Weights of a small GPT-style language model, trained from scratch on English Wikipedia.
Size: 16 layers, width 256, 4 heads of 64 (1 for keys and values), MLP 1024 ReGLU.
Training: 365M tokens, 5568 steps.
MLP neurons of a small language model. Each row is named by its layer, matrix (gate and up: input weights) and neuron, and shows model dimensions 128-223. Each number is 128 + 24 x the weight over its row's rms, rounded and kept within 0 to 255. A neuron's up and down rows have the sign that makes its largest values positive.
Before each neuron's rows, "fires after" lists the tokens most often just before its 100 highest values on Wikipedia text that the model never trained on; "fires in" lists the words (lower case) most often at its 100 highest values on Wikipedia text that the model never trained on.

fires after: " such", " well", " known", " first", "s"
fires in: "as", "was", "is", "time", "are"
L2.gate562 [ 90 160 156 109 127 140 134 138  85 169  97 125 146 119 135 126 163 114 165 130 116 154 132 103 160 130 105 117 162 163 102 125 127 101 146 146 112 125 154 147 113  68 145 115 124 118 156 158 146 139  88 126 125 146 139  99 110 144 122 135 141  99  92 176  37 133 105 111 120 131 146 114 178 151 113 143 148 154 113 159 140 147 145 129 117 151 108 147 126 121 126 117 132 123 120 122]
L2.up562 [121 127 152 121  90  46 110 122 118 148 144 120 114  94 117 125 109 129  72 113 145  67 107  78 171 137 112 121 171 147 154 116 117 121 109 119 129 120 139 124  98 145 150 131 151 117 183 182  70 148  92 167 154 146 108 135 134 131 155 132 119 154 143 170  92 167 145  73 127 110 125 140 124 133 157 112 150 164  91 141 142 150 110 138 113 148  89 148 128 132  98  95 140 116 134 130]

fires after: " is", " was", " are", ","
fires in: "an", "a", "one", "the"
L3.gate258 [ 84 145 147 134 147 144  96 126 110 141 123 136 142  77 123 133 126 154 140 128  64 126 108  52 110 130 107 167 152 144 106 158 170 129 139  79 135 116  92 156 108 125 141 158 131 131 158 142 138 138 118 102 131 131 176  94 130 141 128 145 105 149 129 106  99 106  86 120 128  97 150  96 156 125 133 132 150  95 102  86 124 131 136 156 115 167 114  97 131  99  98 137 144 142 164 131]
L3.up258 [140 132 153 131 173 152 114 150 124 145 114 112 117  85 113 134 128 140 134 124  98 134  93  87 119 155 103 193 143 113 132 141 176 150 151  77 148 132 123 173 118 149 129 140 115 161 158 118 134 131 128  95 122 127 147 133 106 131 114 161  64 141 149 134 168  99 129 116 103 113 172 129 103 121 150 116 168 104 120 134 150 108  90 152 118 154 148 152 125 115 104 169 106 189 199  82]

fires after: ",", " (", " were", " and"
fires in: "in", "the"
L10.gate148 [143 112 187 118 176 156  92 124 128 118  80 169 112 103 161 167 121 126 146 115 115  68 116  83 144 150 119 109 140  89 126 132 117  98 132 121 181 120 150 115 101 146 130 116 119 153 134 123 105  98 116 132 147 147 147 147 108 150 143 146 109 151 105 111 117 126  95 112 156  76  95  81 159 118 149 116 193 101 134 143 161 121 146 123 150 138 116 123 129 104 144 159 124 115  59 160]
L10.up148 [150 140  79 132  94  84 131 111  92 162 117 187 113 135 104 117 167 149 119 181 135 170  97 125 115 145 115 143 155 162  87 140 130 118 129 106 126 163  86 153 103 140 127 116 149  86 161 127  81 140 135 121 151 115 128 155 117 148 158 146 173 155 119 106 152 119  92 166 110 126 100 155 106 125 126 122  95 115  95 119 119 127 117 112 114 163 144 129 184 139 107 113 144 120 117 152]

fires after: " was", " is", " an", " as", " were", " are"
fires in: "part", "also", "american", "an", "one"
L3.gate843 [119 152 143 164 116 121 119 108  99 131 132 116 141 147 131 107 159 121 138  95 116 131 141  71 168 117  80 145 118 123 113 115 177 113 136 148 118 136 181 146 148 137 138 160 134 137 140 144 116 103 123 168 118 123 112 152 122 133 137 131 125 108 128 152 128  71 112 161  74  96 124 147 149 114 134 143 181 153  97 119 133 146 122 174 125 124 118 114 155 119 117 123 162 126 127 145]
L3.up843 [119 127 148 107 138 105 118 135 115 154 112 167 105 114 121  85 164 105 153 157 115 134 154 171 103 106 129 146  98 152 146 108 151 158  97 153 126 123 132 126 134 106 133 123 143 125  89 138 101 100 194 124 125 133 155 151 117 147 115 122 134 158 118 132 109 147  98 131 140 135 133  86 133 194 169 118 146 114 138 140 119 138 104 136 142 121 100 180  95 107 140  96 166  80 166 146]

fires after: " is", " was", " became", "'", " are", " the"
fires in: "the", "an", "a", "s"
L10.gate265 [131 130 144 121 143 116 125 104 111 128 124 127 120 153 124  98 163 124 133 158  98 156 150  97  97 170 125 109 174 141  95 128 167  94 106 137 178 117 195 157 132 147 193 183 132 132 128  95  92 134 150 130 135 162 141  94 144 162 141 127 146 157 100 115 126  79  64 107 124 140 105 122 162 117  76 130 166 116 142 119 105 147 137 116 127 160 174 128 108 132  99 121 153 149  90 123]
L10.up265 [127 143 111 142 189 133 138 147 121 151 114 169 131 105  88 141 132 126 141 151 111 126  73 154  73 114 129 124 126  89  60 123 114 141 126 102 105 123 135  97 125 121 127 142 145 145 110  90 132 136 143 119 138 129 154 111  91 127 114 130 131 117 143 119 120 124 124 183 169 162 139 153 127 137  95 106 164  99 134  95 115  79 131 145 145 145 131 138 114 105 106  62 128 127 135  89]

fires after: " as", " and", " As"
fires in: "well", "then", "part", "later", "and", "other"
L2.gate211 [114 150 106 159 119 158 131 114  80 136  81 145 163 175 144 118 157 176 143 123 109 100 135 114 147 139 156 100 152 105 111 109  98 112 153 101 122 120 132 137 115 162 146 141 108 149 110 157 150  89 127  98 125 135 126 156 127 120 164 105 184 124 154 117 118 179  90 112 104 122 112 105 129 151 104 102 101 134 167 116 152 156 105 132 127 130 112 118 137 120 137 140 136  96 101  93]
L2.up211 [161 130 157 130 119 122 120 162 125  99 153  86 129 142 107 115 126 102 139 108 111 112 116  91 128 123  86 115 150  93  40  99 121 128  99 130 125 117 165 155 142 101 126 123 122 137 152 143 159 179  87 106 134 143 161 126 155 106 155 139 118 131 140 161 108 124 111 110 149 100 103 140 128  64 155 118 116 129 121  96 118 143 130 135 143 115 158 128 134 137  74 137 100 106 128  90]

fires after: ",", " |", ".", "N", " than"
fires in: "000", "800", "200", "1500", "600", "120"
L2.gate952 [136 119 119 201  93 128 132 131 127 153 116  99 169 115 138 111 138 175 179 163 145 146 123 148  97 121 118 119 117 147  98 118 165  97 137 158 130  57 122 124 103 142 119 139 133 133 105 164 134  98 113 137 110 168 128 104 153 164 143 190 162 110 130 148 103 111 105 122 134 150 110 155 141 141 132 139 120 110 136 153 101 101 143  95 117 111 158  92 130 161 119 124 108 138  90  82]
L2.up952 [133 122 153 145 104 136 135 122 127 155 118 108 135 131 100  93  90 151 149 130 122 129 117 137 102  93 103 107 129 132 100 115 145 122 149 129 114 106 134 133 104 144  95 138 176  96 126 142 148 109 134 158 115 128 145 115 179 116 140 157  97 103 126 152 141 138  91 125 139 169 144 147 130 127 128 118 125  92 138 164 118 112 162 133  95  93  91  94 127 109 121 122  83 128 156  65]

fires after: ".", ","
fires in: "this", "they", "which"
L2.gate767 [121 146 125 120  67  85 154 129  82 122 107 132 150  91 114 146 161 157 108 136 161 165 121 161 117 154 117 117 200 153 149 124 133 110 173 115 120 143 154 130 128 106 184 115 135 136 125 113 128 143 130 136  75 159 108 120 112 130 126 128 125 136 144 105  99 142  96  75 180 120 127 119 127 108 143 134 116 148  96 140 101 178 118 110 156  95 101 100 160 129 133 114 126 124 164 123]
L2.up767 [103 140 134 114 143 110 104 177 125 109 143 143 143 141  81 119 125 157 129 106 123 123 150 114 108 178 115 123 101 147  69 118 166 140 132  91 127 130 162 135  78 126 119 172 149 127 114  87 158 118 164  87  97 109 155 128 124 134 150 156 110 121 149 119 129 101 127 112  84 137 132 138 105 126 111 173 142 154  85 142 132 144 129 113 157 144 152 129  95 127 158 141  92 145 169 146]

fires after: " was", " had", " is", " were", " are"
fires in: "also", "been", "not", "again"
L5.gate516 [103 154 124 104 126 130 131 109 133 128 163 104 138 184 125 122 179 133 101 140 124 138 134 142 135 159 129 169 159 139 117  97 152 103 149 130 113  94 162 128 134 137 165 133 134  94 124 146 118 120 111 139 118 110 175  71 118 158 150 140 125  97 152 150 117 109 120 131 112 129 104  88 129 131 159 117 160 153 163 126 186 139 139 121 125 131 160 109 156 127 158 124 116 123 107 140]
L5.up516 [137 116 169  93 117 125 102 156 135 136 102 178 107 144 152  88 145  96 122 137 121 139  90 138 135 103 108 142 110 134 120 136 120 150 145 106 178 173 153 151 139 110 147 125 171 103  86 128 106  88 128 147 126 153 114  78 142 121 144 143  97 154 122 124 134 105 150 111  71  88 154 153 151 130 129 115 120 145 135  94 130 118 115 127 110 133 132 147 161 154 110 134 102 127 117 100]

fires after: " of"
fires in: "the", "it", "his"
L2.gate728 [ 86 172 137 151 133 132 116 117 100 135  93 145 181 130 136 154 169 135 160 153 117 127 152 172 132  83 164 124 119 125 174  98 124 119 132 123 122 118 155 100 122 111 156 123  92 122 158 123 157  97 131 186 144 116 213 124 140 183 126 169 158 115  96 122 124  99 104 136 121 127 141 129 142 170 176 122 120 144 165 125 150 146 119 145 122 139 126 127 124  98 143 112 131 143 141 146]
L2.up728 [146 147 126 122 123 119 135 107  80 117 127 104 108  97  92 124  97  93 144 147  68 129 158 127 126  90 157 148 138 131 131 104 124 138  96 143 101 158 126 125  97 132 125  71 135 101 184 128 132 136 148 131 143 143 171 112 115 161 132 130  98  98 105  99 115 105  96 109 139  90 163 133 140 107 144 100 129 138 104  91 114 132 113 129 118 120 125 145 159 124 149 107 111 160 164 142]

fires after: ",", "s"
fires in: "and"
L2.gate193 [102 166 116 134 134 140 117 154 100 119 126 184 151 168 154 121 126 130 170 100 111 105 111 139 155 154 175 152 142 108  57 143 141 116 119 126 172 135 114 148 130 102 111 190 144 116  98 130 146 117 131 104 135 132 111 124  98 135  91 141 129  94 130 174 100 149 123 130 100 107 125 112 108 167 118 165 120 114 120 103 182 102 168 132 146 144 120  97 129 138 153 167 151 104 156 115]
L2.up193 [ 86 112  70 117 165 100 131 134  97 139 129 118 152 153 132 147  99 136 148 127 141 134 107  76 115 116 102 111 118 108 150  72 102 114 130 122 128 155 105 145 131 149 149 147 122 115 111 137 145 167 139 133 137 124 155 150 133 132 128 100 168 113 122 114 108 167 126 152 112  98 169 195 106 121 152 123  87 156 129 101 188 174 145 143 150  94 132 136 162 164 106 108 183 131 102 101]

fires after: "|", " |", " of", " Communist", " Liberal", " Democratic"
fires in: "party", "votes", "senate", "the", "swing"
L3.gate929 [125 150 125 133 101 139 132 109  76 161 127 129 133 154 133 141 161 143 116  98  77 119 143  94 107  89 165 177 133 123 114  90 134 102 151 155 102 118 141 120 132 117 120 121 136 158 128 157 111 144 126 166 154 144 129 113 144 157 143 108 110 126 137 136 140  92  60 132 103 157 142 135 145  91 148  97 159 143 148 137 126 163 111 119 106 144  94  90 148 139 173 129 148 129 108 123]
L3.up929 [116 103 128 135  96 158 131 110 119 155 169 140 171 118 128 140 152 102  96 152  97 152 127 128 144  92 155 127 149 163 134 116 133 137 174 112 101 134 116  88 116 151 108 109 144 151 160 143 120 143 125 169 121 117 152 141 124 157 165 127 115 137 135  92 123 122 139 127 146 191 166 143 141 111 117 108  99 170 124 116 124 128 102 116 107 125 113 117 151 114 150 140  87 121 135 166]

fires after: ",", "."
fires in: "which", "this", "one", "another", "each"
L3.gate554 [136 115 158 157 116  95 143 118 115 116 126 160  96  88 102 107 155 228 119 110 120  93 115 117 123 176 115 108 114  81  95 140 146 113 129  96 157 153  99 110 107 134 139 161 108 116 113 124 139 154 143 104 169 115 105 100 135 178  93 190 131 124 136 118 142 121  82 132  98 118 124  93 130 122 138 111 135 130 117 127 132 154 121 136 162  96 115 106 120 158 131 152 124 117 161  87]
L3.up554 [127 132 117 123 147 129  97 102 130 150  84 172 118 123 126 136 130 162 135 102 145 147  95  79 133 148 142 120 110 170 119 158 144 125 133 143 106 115 159 116 149 138 167 139 134  94 156 140 114 113 135 114 115 172  79  65 154 121 146 142 164 106 180 100 111 130 142 158 130 154 110 111 118  72  62 168 180 160 128 135 131 133 158 167 126 137 135 127 120 149 110 102 132 132 154 135]

fires after: " |", ";", ",", " Mau"
fires in: "0", "000", "mausolus", "a"
L6.gate61 [ 81 144 137 176 140 172 161 128  92 115 127 148 134  98  87 124 161 132 135 136  95 143  97 119 149  73 139 122 128 126 107 143 116  76 147 120 117 107 140 104 126 122 106 132 133 139 129 147 126  96 135 128 121 161 132 173 121 183 117 136  94 175 129 158 132 117 105 170 134 115 108  94 129 117 127 126  88 135 131 134 117 160 160  99 120 153 105 112 187 173 101 139 121 125 102 163]
L6.up61 [135 174 143 100 162 123  91 177 140 184  87 108 121 140 151 119 140 122 107 119 135 100 115 145 133 101 110 102 125 134  89 148 134  79 132  49  99 129 144 151 150 160  95 163 123 140  98 132  88 160 173 148 143 124 123 117 124 113 140 157 151 154 143 145 125 159 111 165 137  87 101 138 140  80 158 100 106 146 124 138 128 101  99 134 175 116  96  68 157 116 139 106  92  94 169 153]